MLP neurons of a small language model. Each row is named by its layer, matrix (down: output weights) and neuron, and shows model dimensions 576-767. Each number is 128 + 24 x the weight over its row's rms, rounded and kept within 0 to 255. Numbers have three digits each. A neuron's up and down rows have the sign that makes its largest values positive.
A block is one neuron, or neurons of one layer that tend to fire together. After each block is what it responds to, as a language model described it from the Wikipedia text at the highest values.

L4.down713:118137114125102165099134112125117144173135140141148115103116115111153112149121118146096107150146124143168104187137138141173107118091157186111102121183128157126151159129152123113140144128114139126104154113120118118177169116115135089135147137153111152162148142179098162159158138137140145130109109154114109120147131159104137135113095111101113190154112123109113198140159098089130158144117075127122142160118104096107090073125119102050126118124104117098167117116116098162150096089121162141117097100105118124150128158116153155122104098087136108102119120148158095123114115117150087086
L4.down928:134195151079131133168111160135096126096151081114124082166121124108108127124128161100179133121176147115130184149139147118173150136107117173128144103165147081138133141132129137111107139125087100140144143134127135172126124146097115144101131122142127127171105117107173114132104126119122121118163106117112149148122131119108111143139080105145150112126106142113137119112185106171087149094096141163109099091108080112148122150140165101087145129129087141097127145138149103118113127113109101147139121101098092088110137144178115147125157140108117142094144123107106128096074195113076116116
L4.down982:145153143174085138154105147098155127141106088101101129124151125142102121115157163127118097124156142118153096101122075114110113112096088121121119099124148147139137143152079125102174145116117158092086136146111117103112142148127098101175114150122176120140091120098162090152133110117126153156148095132148187132143137109114120131137160166147125076100162141141109116135120132147133161130136147144087153148123107152143160086093107130168083111180095125160130106128084156103170085128126099162124107060114117132161123086105100157096135103128121099111113158138129118149097099111100155130
L4.down1001:116158141138146135127117128132109120149122130144086140138177127079134092142096143127149145131145173184152089178120131151139090122121137144118120148176119149143093138163073132116127110134120149135119169137080152097124116151108082160169090112113111121139130148133108138135091112136103114174079157161144092100147133125148148152142105074093100124128116125153142162150135090117142159116151122143165121127130105118161124107101152138161137165093161094131086147132146092119127144159128137085098119095136139127150150108133137159083142167106170107149141145150137141115135081120153103130
Description: Number cells or separators deep in pipe- or semicolon-delimited football stats tables, e.g., the losses column after wins and draws in league standings.

L2.down291:126156128105125134098154140125080120119134150116164160158129121120117144092168152141106156127151135114132182097089121153072107101148158091140098135109142147086126122137087156145120123133117113117125143138119062155148155129120102111154117115113111103140146176118152125141121144122145139116129144121086119114138132114143070129111161171131136140075159088139142137143141109109088102107134147166115104119099114107131096162127095179088134087143108142091125131148117148114130137091086082122125124121105164097114152166135130133137113137113119123150168161134119157140142066109116157115
L2.down372:134163073156117132129139154136138132123141120145174142125125148095155131141150145167132139140161075103119100177105125106087156111118144088161138105190087114152128184159102111123123107125102082147143145109153143180133127098102168139120131105103128144154126142103121170127121144119103159151113141129094084154127135160159113183129120146125136152144135116127111108142105116117169190153086133133144133151146126108091107139128123176141146108129065162156147110117106155175121195124125109098161077112143179148158126169111176116139100112117124180121131163109152116128152129168152098129
L2.down433:162100130109154132112149137135168103134112098162158148104122151142176108129109102144143126140131134121121135125119106119100104143143120119152141107107115157186132117125111130151126101145118147149135145145195181116128130146139116129110105160131144116118110148157135154105133131114152154078146111093119113129107138134105095141136176126101178111145145128100135121080151116091129119128137163107101165136158151129127135141128121169138140156124118136131154149129089127149137151130158121116133087112127150118155129138148119073140155050095131133091155154089139117115156120132150160136
L2.down840:130160166114199088114151100142127148130155116156121111122136110120144112130101094148157142122090159128158139119114114141109132167129109180116118152137104169119113085144156120077111092122109128122129118134092134150098112158124104088140113140111158137121169144131106099117149154149138118107121121151128121145102145145159148136129171137137090090056123126154168156132156130103122143138136117115151132096143110136160123127157101138118123153085160091151129163114142105105139129132110173164100119130120106150142154156141106168170157147116108106132126124115146131156160100104118135145
Description: Periods, and sometimes semicolons, colons or closing quotes/brackets, that end a paragraph's or section's first sentence, e.g. "was an American educator." or "Two versions were built;".

L5.down398:140141144097148124133125126157102150142121116127118168153103141111120136127137166125087135135094154145150120130140118143097103179132109115088145122166119130130118153084092145091096123174080102126109176135106124153140150130115137122121128085138191120098146156127129133118129117116124149151120147133126104125151112138120127124128113079147126141137087127121134121106138140113118135105093111111132105102101115166107121169114132135131086135110106123152107098153169164154171103128123133124147101136136083110140130122154133129146111123088147122143114112109130090095130177128174121119
Description: Commas and other punctuation closing a complete main clause before a continuation, such as ", and", ", with", ", thus", "; his".

L5.down797:135132102119085141136126133119146122097142133127122132134138152110114118127141149110118179132132115162130154115113139130150151134143111137131147145082170135118086122153194101095112151135159137129157147116125204166117172125110127105134077132147107140119163097118137140118143153118136139142166132133137104090114096118107119109155168120154118121140133146135138104140139166142099120150162113141120119176137122093112157094120139110099114128136145155128152136105158108114157124107115147075114098159131150128142105104116123163147102123166166129109161157089124113160132149118116144111
Description: Middle words of multiword names of organizations, awards, titles, and events, such as Most Valuable Player, Chief Mathematician, Montreal International Jazz Festival.

L2.down180:124125137114135138125159138153105145127115135154163133134201129155111134113101117074138144169144096115158093147083168120193130098105143158120132152145133150096118125113137145157114091121105158110147147128104147116138148119139086114132103104111130131099113089093129130095160143207136146128142135152140109115167105144136164130110180128080128108094128115143074103101116128097158122111139118136134121098096162101111115109107125114164107120116152131121104179113117154097087164146118127088155158160136143098112105126109124101117147108141136116119138098137140093093119131170103145104
L2.down477:148135094144129150121136137108123103135184144153112134145146142122120129126133098134109172077179156118159140119139135136128112113098128126091113129154098102153172145100157158129090164145167137141122151144140134152151108084130147148127115139128128144113133090113124187129110105163128146150137131134163147089138097116117111147140151160131125125138138123119127155135117101057166132160164124123094182142118141126091161119051136140145175125109141141152117139150122092145091155097116110100127124135156147153156081136079122096133095140153137101134123154135126135157168155177096142114
L2.down836:129120117145129149141150142116096110145143124083100136160098136101115114179097151105128118090116166123120127117168113119121143119114129130164146118115109118147126095116168136120159118176112128108124143145117146145145142115135143137155111095142104142144127097148103095120147132079099140111146119145079137095144098111161140101178125167165116079084098171116201146110118097115156128152141115131131106153140160124140135146097121175085134112102122133142095146167156119149194116095077127155143122111123124111183112172120122090119145165132119137096121142157127118162147137161114155063
L2.down898:125156154101132152101131116154107131127125139127156168154157105140093109113101163139124150099126175114127124143128104092101108123115144124108148145112146098138129127128160128129105147130140110134102116103109119147112120155111159129129186142099094170142114110101130142128144195124105142123159110114123109069101125146153134166092149121097163150119102108122107142145114106153110103093120136122136150142088125104116114125127126139148136144111097176101165131125130138124164152131121088118089134101163113123113160154137171160148091100130110122132124101137123166150166105119109148127
Description: Commas, "and", "while" or an opening parenthesis right after a complete clause or noun phrase, often ending in a year or number, where more follows ("titles in 2019 and 2020, and…", "created, ranging…").

L2.down80:098167171093151137144149155094135140171145154121120134173123134118113148131144123161178111134139103100116116152147193120122115141155149155184097138102123177126104123139174150106121152055174081150123137113143140121105118125115146133125200135140157153122114125106117122080149093153130135151168122124130164110133110129154119090125125109161123150147122170127154119162127118164112107128109129095156111125149135123119118125111153165161126118133117123105123157135139140100169090130148143130120122120162125165137146065104130143122119136111104137130136127117067140130084109110097139129
L2.down248:103108172106138151066146158105084114112154085147086097175150154143117118119136132123122140066105102106163169127102099172136175133123102119112162147090094165176126085150127142135159152093095125112173094165131112122143142134117102160145135136148123124156136151087138103169107134093126136160138145108113176170119131135115117133115069153143140134119143122133108157168118140126124108082178161143133115130150113114094114145096169106120134055148093144106120133127170168108135154135153124124133086107153146144110129125098167123093118135193107141148129134157150149105131126112117172128
L2.down392:119121155161116111093143138097154104151157139107094140157149170140152089128111108151111134119160149125123131104145117118156109123087119109128091097118161126139155153135132131126106149124121134149153123143070101105164111154125141104162176114114127119109104114135167137135152136135143158121148119114140138169163120119118119125160120132141140114106118091114112147173148100066113141132145136068093134106155120103094181128095156094161119122101102132159146124122126113109126143155138118128120134156090146123154092117114125169104063152098142111113151115100122148132149174135132139173
L2.down964:133143126127125070100164150089123063127148120130155150144145168080132116165161100100100121143133106122150118087138106167133101127148101122124109129168112117161101156160186112130143114158123122148110113085133136148187147136079109103137167128112147088123090121129133125109070111152136112127085149143145111121115098144123117118176110113129122107121133135153130123127159106090154140097100160136083130128198155107108128134113143122098146149105105151103118125140117148122156104138113126168145139122147154112129097134105108123121148111129150143120104098099108085137109165117131125111
Description: Column separators (|, ;) and decimal points or digits right after a number in statistics tables, e.g. footballer apps/goals rows, league tables, climate data.

L2.down311:132099144113121108107172073142151107119108124145113139175081097128170137135111111147121189132135150118144142118131151101108087118178092133104165173133109109138116120148135130098118119101125107143131039085104171135142121144112145127115120161071114132127131124176123080137107117125096128166109135105113138113099123120122114070110140112130097127131141163141147125110129089134138116112133172132147115133153133147122150130150109083173136155109142146123151141129131162144162113151144109140121143118120134135119101141192136162120140079094121168106141135139122111124108089123120124138
L2.down551:144093096140110135133108145118115125119139096132121152143096157110170133128114138103133120129078121137112133117133099128130145165153165140116137135098134132152127130112114098144140102124114133102112118107158122099104156122170150098135141085133087161099121142141107146139132094128099127095099157132130107118123145133062059126133102129095139151149096108099112171118114150153097140157130142120129126151132132100118133149127157122129131090133143132127174087109110154069159092122127098127131143121149091112123097110134120167113094112088118163117119104171119150104123126111152161091
L2.down868:098158130122127137157110114144136113140101137096130141132140122136141175145139124124142100166127110118156146109140111153099134120101163132126069142129134159128144138134102120103117121096149135125120139140175115181119171142124177116185101123155135133149149084141114095174098095139136144169144104126072142125076154113136105122118141141145162119124164143131108126117118143122119112178148097103131078166128152094162106157067162102123166105115165102117099166124108120120130137138121110160101125122147162168130093126078149146098132112138111110129115133112142114168150134155197119114
L2.down902:151143122112147147089107060131118104116121147115124140144169159137148154112125117123103140129111123123083098106141110157152129168075152138098142123140112139140132127139051136126173120123111121131126115141131099098134127162111121134148082122160112120135154129139077119108124095085161126111085118105129127085093172115132121138147149148168066158137149151125147161150119103149123117130161142169131129124142142113140158097185126127127086117139132084097129174144142052113177120111158109137139068169141118124149133095155160124181153154141117126102130192113126167103110108136112146124
Description: Field-name words opening a bulleted infobox line or table header cell before a colon, such as Genus, Spouse, ZIP; also kinship nouns like father in biographies.

L5.down276:134163071072162125147147115097092134137147115116125132170100155122146107150149111124122127113140101103099150130097122103106144128082136091098156108137099168139120144127156113123150139091108140106144101101154119127133122127135104176142129126080114150113102119157093161127100158103140111092149133113104107127109102112111159135083151127172140121123166113115114109120103121145156120169092131115092089077123157146112126134076120123121092141147078079113101136129172153109127160105110125154148120099100151144159131130126131066129152156130124127133137165115134128125102139164085158134
Description: Fires on the final digit of a year or date, or the comma or period closing a clause that ends in an in/until/under phrase, e.g. "in 1829,", "until 2020", "under Diocletian.".

L2.down522:104093109160106121127105145140128141115126162141119128110163151109092155110183142144124120140145134143119098165164142091142152136126100127118106104145114096121131116124150082135147104129153140109115102100131134120136111154078150125110134135118090128125107121092171111126193160127110137132110149112118143168100147187128121170114168152168108122113138113131134122150141088139137127117127141133132160144160135168089136126124144111150111130136100118116110119129086144096149107129131121123165087097152118138133090142146095113130163163148059137108079145108126142151112160120122138153
L2.down528:142071117124170121112105111096181083107125089157146143106122104135140173118108149131174119112142129107138137131143093138143173072109160112091113106160075146125142108159118142109153107098156171119157124155078128090151138135144122147174124085110133133126143100125135122103096138145167145093137174159155140132137156111128122111161128113149150132129144183122138126147123084137132153155102142172111126138105122126115120100085125097109154163140087096137146111137136135155130115101130116142133165118155097145098148115087123122127134137166104105135095115114127105157140115144152175115
L2.down715:165113079113145096111123100139137133114137128106122093154104120078145148126146140163161137095116092115115110104120079126140106162115101188087118137148113151134138088139137088158129125155136150153127186119110142156148133142127153100139118122142087173156158141139133120126117138135138110105103124092112120136176096150116130080101161128126119151109127103127153136084108176128174170173131095140138142131142109112115109098151119121131190112129118144181104121153110100168110143119156158153109160119103140138114148116148162137120150131152155156110163121139152159115124111151133129161
L2.down915:110124083123120167122108125106111084137107167130099139162172168116141125123149113103093166128112103177100138104139109108100160172179110131108136134114142145155116116173145139134141132132130123109159140137101162086147139119099133123156125103165145129088121114129157101101160115088137157109090068094143145109151163111070118131114146139127191123101144085137134132142121090134095138122106139109118142110132154136167152125129121138143082117138133148108155150113157107118120121170093145151146176139148152101105123122178100126158149134139128161182055158141118117167110144134159145119
Description: Fires on "and", "&" or a comma that joins a first modifier or name word to a second, as in comfortable and privileged, Flora and Fauna, Game & Watch.

L2.down177:154170111156123144138094123151151131164136104182107114182096165107181140152116108151137086070160112111135136113094146104134078137090110156140120081160134101121141127136154109127124129110094140105103138084126154144141160127121133110134101148152123145127090139134087161121134138107121133104148128173167108104177141116114141181156073119134136115156120109077175163121157140161142111128083130113134126121156111146102125089082131102135128102101119141131149169099166142185122137109158138060133141143108120136143139116176138138129139144114149128158120125149140115145111157149133136137
L2.down178:142134113170110119121104111107117070185081110118112140125135114103095110160102155123093148143127153121115105079141093129125151082126083148138089141143099150140138130125135113123122116103148115112145120135155093169104099119142132138138142109163121173103178069152102092104113141096112108128116133129149144126140119124116098156161100134136143125122159117106131143127113092105123145153104092149175114132115081132137183125108108132170097124157159131120087122099129150126170098160112163152148114098145155119118116123136159140116148102114130097137120132125092072116149102092158105101
L2.down457:146152137117129112145110075108102108100112149138161141089185111154144150106136129073095092117109158093135172171160130145112115078123097148104153158144078156150118147135123153131135116162088173112166094104110089129170097117113156108124165133168108121119104106080081096139110147114115161087123124102161140128136129112102140093145127135133145131121145087119136120105125108123113117168139129091169139097125098109126148142109110098137094105136138132129113128167171151093125105130129149119123145110105142090126138130150116088127169132103182142101172086164155118089131138088080164143
L2.down933:135134177142118108138092130140087143137158115142111143168110134146171144136130139139192138118076117130123119177111178075144129124113122102151119109157145097116087115122130099121143135116097116136152151135117152173141109144168134112091154149139149099132150086163115114127113135132153111135116160115138141108128116097137086148135089123133084155114166090157118152132102125103130131136137105111141137112104157130181091133103145150139120174117139113142133147106107111118118166119144120097135142132097141138096122133115128116140127115141141140124097142151108154169112134162147163149
Description: Nouns and passive participles about knowledge, belief or claims, usually after is/was/the, such as unknown, said, disputed, doubt, evidence, reported.

L4.down26:129123156141130086143131092178095146145138177150183140113097143155141088131098133079136154148137087155098119157130119164118099109126127113109115132146114174163150121123130113134185084189106156120118122137094111131132086143078139135123113107107092167105122129120125153123180140170085106123115097081136101109126098138110095131098143213164136154127120106140144122150123079111128122121115091068100157163144115138099079099130123084161135094109092127091162176125135123137104121106115130145136157140136169136132126167148116154132105126138143108140134140115115158152126113151099114144
L4.down28:098127115107084120120149155175096132122145126095112090115112085109085119086166159149088161132128124149158176177118149120123156147124077150104128094174127142141148165122110104123096107131100154156133146079103124155139098113152147090127117118142124110103107144097123144103154137140107098137146116120119141105149140111141072109107160162105099146178136102125132158110138106153163129129173136177104134105143125137134142148166159112121170102103123162149127143143113091161079128126145137125158150104145125099115121102119097134157144175122110103117108112134143158119087164145142114142
L4.down205:103115160153075098121130110118093118140098126139151118131114132167125151124110081140161119109147093099095138114112137175175171123193119131113109131113114132142150106126096118092154143152137148156139140090124119139098166134120172168153133123190146100099109148093121115121127110151138107082122139130109130143171137128108096153124111163125149149121120118118145135112129161129185106114116116142100138136165139144198167142069158124163129161136100133101143150144150097106110095103105136138087116118076109090127183110114162134108139148128123102096135130114083152150115131115114109155
L4.down547:142123083183105150101101138134111103131083121122129123128148092142134142100096147131164139157115149145133131105137152114111105180114158147097157139124129105115116109169162096166111099131145107139172116101126108113127100172103148106141108146135133130147152100102147155150128124146141132119143097098131100091189121131088116112118139164122118090160145141116138173157166187119149099161117136164121155127125111119163173102145081105116121094086073169156153109140133168133104162092165115131112101138125143101105147157160137145173118148140144170133121110104107134073165127124121103114
Description: Connecting words inside multi-word proper names of institutions, degrees, events and places, such as and, of, & in Bachelor of Arts, Parks and Recreation, Music & Arts Festival.

L4.down568:155149101174114164121093137096102089081136162090116119137102094160098145167117100128086130106123156150120086130134109139117165112089147149127135112084111120108149158121105153118187123051155113141121136153136125175137115139136108164144110117167135150115153132171127120128091138126142121131116136142138112159093168126117113113135121117175142101147161129111133150123138102163124167119134119105134098162147133139078118091104121126168114129135127146131121096178123113122098162084095138137134074114107155096079115138116164164128127106152126138103111075148146157152106118108153097152
L4.down749:122126058133077103125088109157116109117102150128070104131127104113122098155158116149089109135140110102158148135119140103128137148147143117184089126127116127118123110110148104109157107114160122160105144158117160125094095172112138167137157172128157160125135128130106128107201064123142084123128160128140107118127135129125106157107143116115119113093141133121160119126051125172117134121126111104110130148094129088129130085159122126144151121109114135141143155123154124156130133149120129118100141169158097156081135144143139140107150081105112158126134168141120173122104168142175104141
L4.down904:124100115121153165097166122129180102113084117137128140124154121106162158093140159137148142129143157125145110094160142126090114143152134109156178138121127140069099088078105076124127140136156125152157112125135100112153128127119122140120127134162089128103082083164129118134102141088148163100152104153137135174107140087137153136134113115173111103119114156158099149113153123120102116168131108167137101161120107149130127127135090096121143165113156092134135153100151165086119132149075126141130095158081165123107147110129121134141130135088121121167148130134133109124166137094137148144
L4.down978:120116121155094167126165170128156088157134157114134108109139137121155136131172116167114168139070126162124095154159148155092168121113153132108107151116097096151123153152152139146138159135172111099150132151137109132173150130097110145121136118112161177152153113112149105119142110137157091127107126138132145142162105078114146093076118145145142091136141185145101119107132132098170106156128120087118107138112180147165139164126156164160094117137126189143102118120113117134117083128104132173157162135092147131142093137123095133117129123122161118130096124109145137134161154164145178125
Description: First word of a column header or field label in wiki tables and infoboxes, usually after a pipe or dash, such as Species, Team, Party.

L5.down345:150127143090133143124147133102186099100103138137156113129163118156116108138154118140154144147108162132113157121124100084115176132160123179131125116146160114147111124141161164080084128099136124089157109133130094136118076122113114156105143108146127133134144112174149160115108102138130119119120130113123122162120136113126121141154118112133143085112095136160107067109116099172094104119077108104120151102147134063090116123097157140150110119157145168119133086122072102135107151091094110125158114163173118093102152122128144111148094156145123120127113124149128143123143158134124125169
Description: Fires on the pipe or separator after a number or name in data tables, mostly sports league tables (drawn | lost), sometimes infobox list fields.

L4.down203:075122147109113150118091175140106137150123128099097150120108120115117068123146126130138153146166146098114127127110106129149103125129160124169131113162149118139110144130135147118125131082132147137141134126144142128120124158115112181117153123142171155160140108132121130151160157134105110127106109121157096140130088170147117145145115126109084134106113114096169164180116196148102128080126093151100139125147115170114152113130158117090118076144171153109135096126135135173161102118072150102117138087115092088148147107140153104157107079135159103091111098128107146149129159125145142109
L4.down260:119139122128145162135138108110114112144147149092144125111119100181113111102092125167061133169165154132120130092115107139160098137148148124134139116118118077105140093161153125132110099118132153144129104120131134098113155107123135173142145146132133123101150111084086142121112138120128157084114151161122113123096152139126123145117161099181107131126122069123122120113121118134170174111084140101088094150124101120128148109127121124085094139135111148165150121105142142158172156145129170128135125155144133119148082130129129167165108150101091144135101096152118144130105143127095095131
L4.down319:144144154124096158148150130134157152097140103098122179120115141125067149189065174078098078145130124142130097135124125104144165160160108150130137146115133189116111098130120134078102131096159146117130149156126147097161174136148112132144148099153082164132122129118098120168146079132171149093083141117141138126084087136113072186099093156124128122120103128148123135114109134137102119107077083105108144129129150082099141133098146128121117113174156109101111152113140134117159098121144132134138127096107100088141092126126138101136171108148168126132129136130155119165150119082174129145
L4.down445:129154133118114150116121090134105104133137160112170121161163131143129134112147130098114118108155108103153156116163113145142121116142132154157126121150125130192086120129145089123139146121120120095123155132157125121104121169163129104130121147133176116125149155180151126137101106142136159142155134138109114138126097131125116122120130131132106152148096160147119122111136098131084129120115144125126180130148131173091139155136147117189118126076113120102142150141102134155136144127130133155105149129137108089186116075138120136137125133122081103125109131124118148163130120134132146122
Description: Nouns or adjectives completing phrases like "suffered a" or "due to", such as stroke, injury, illness, cancellation, fire; weaker on digits in tables and dates.

L5.down51:136084160175123119100148127159094165120162152122148153126131152099131115106143136202148122101098057161152085127145139135081130153123122128156121135124145128120121120129096148147110132090127107104087096117113141142108143107127089176134146132112114101122146123107129159134143107126144155143151122088151095115160127106126100122125121146130102148121081123141135084136129177152138130072163141118134088119135109077126152132128116104098177095127128150131142138099071104132119147129126098131124118089125146115112171088138117071118165100104157107129124138096080082157147109153157127101
Description: Header words in wiki tables and infobox fields (No., Ref., Country, Peak, %, Place) and digits inside numeric table cells or stat lists, plus a few prose verbs like made.

L4.down103:105160128126146099116162059167095127135174084154160166135106157152127111131115164122092162122158135144138151106153103100107094122138157049096111108119104083123113107106141110115099114142117113059154130142127119123082165094102143097121129121149110119142124180131137111133145165107141132103130070117111137106127142147181097132114122146148101117113094114134139116124124104151062157130116116121131110111130109164126178128126149138177112117151093121115148148137095165144148162159140114116136158132125098089154149149106113105150092147134143118134146136087148140138137145142110126134
L4.down132:128122107109097154192114140136101165125140189108140174102053091120103129126105136142108119091133102115158119151133147113141101119127175149131103139137167173094119135143123136127129133151134117140149127130124120180125132136177133132138162080132105134124139094117112133132143141113125117164158202138117127075105098116131116151122113120107171159118127099091084137093102126102131141122154169104122142088123121137110113150121121113110182110121104123102084136118110135124159112127124104087168134150113121097133144181104139140131089079139102127128135139114153134118166152130141149142
L4.down249:151138118127142152104135132130132127107130151133150126101113126126098165137100122109136151130103114178091129099137090144116136192102117135124135146134131122106157150081080130114125105109093151144124121114154125132152111157177127116090125127145122116103159123098096116127121148121119100132117135138139129096135107181160142129174157107129119127098111142171089141102126117159118138123147123155143122108123123116152148134131134151147116105110112099133086119130106158154107107183100127103120093101146106132129110129100108127126093172144141156086114140128105103155088126146128112172
L4.down333:093165158143089140149156183143106106093109127107090143133105138102140134161127163140112132102143133157141112126109124119114131159111128121148108095126103142122151149126107159137091135116067121163108175141139111101113161142121087113131135172150131150156081146143127087128108097148157146086094106087124151157102111158083142120134155156143122134142140143147110125144154144126126102104087127144146110145140144108148137124117121143113089107156160135121211097107146119094141117140164144107142114085150129140147118157099068135144095138161118138151116103126111094155132119143118137037
Description: Comma or other break right after a finished main clause in narratives, before a trailing participle or conjunction: ", leading", ", and", ", though"; also "later" in "a day later".

L5.down223:084145124099150101085135141156135081132087151162096146116145103076154168110121153138108083090148129111123154159138066189139128144144179123148101112109082133121110155110092116158138143069141095083105172112081112159108162155155133162151130136113125139115124144153158102140130104109151113189139152097128107147073123103130115114152153126150131187116108129097153134136114152169108120153094144135095130130146112126128074127137134097134130140089129159121124131117163122131139149126115121163133122071140143119111125142111137155138126148130097123122087135154150142116141152092139113111
Description: Medical-harm contexts such as COVID-19's "9", "a" after suffered, ruptured, crippled, chronic; also "Middle"/"Mid" opening names like Middle Tennessee, Middle Ages.

L4.down429:136105142104139091096121154107179143138153149137148115133163184118111141098128116124144136130138167103131143175094140097169115185141087085099115179118139143129112148114116111155140065129095148141127128108120119144171133095099163104141141135126109155112076134110128159097125103156132131100140104129152120121153161122152122159104134140141105114139121118104108130151165119144094119143141126139134108175110105109145115135141115132098161118106158133127117183130079112151131097126084152092116117100135117162115143159127134133104128110126183100128119120149123143171098103166096113115
L4.down512:113079102143149140187123151131106143159123134122102140150145134116114103134151112139133107036118136141130123106163142106116114161136131146127174074166127113122123092094113122116104144143131174148089121177112140149129110149136122117151176082096126122128127092144136152129104130127148117107168120114150127119132144123129112144117126118115114154160096156081097166106114151131143118121105112117140148114132137118119108107099152121145105098089141101118132126109111099180129109105123133125107131145140136150190093118133151146125113072097125144126105169126157129141133136144130123102
L4.down757:118145099119164112116152115144109140116091125122144129122118172121149106133138138142108144133156105115113155148094130120130139130127110112127157164130085155154127152087054121137134107156110109091135096130140145156137147171113121163137129121126146076127116188113119152118120119111161128086111129152135125135102092140132119140144161140093124107142155104098119118122110126154143117165111150122137088129097178085123138118105082171149125100154139101138143149159110167154139125076115114138096131138108158132154099143116104103116104116129087139126114122135130108109118130132101137161
L4.down812:135123120157161137148143130091143111145134154059134160103117131128112116158162131168165125103088104147111170135141109154118167115153116129124166091188170084111091132144112125133109149114155130126091091126145137146129100130149081117094125105154111154131130137078179188105116112121112156136120123123113127116107141116151125137118149143140110111098150111152115137183125124138163088134125157128119127155137135135095109096131122104117146122129137146139130129107102141131168130142147178113132118085175131149190094108128090124186079104130116123142150145161102070143139111125139129119
Description: Periods closing a declarative sentence in encyclopedic prose, often after names or places (Aleppo., Ontario., Arrest.); also closing == of headings.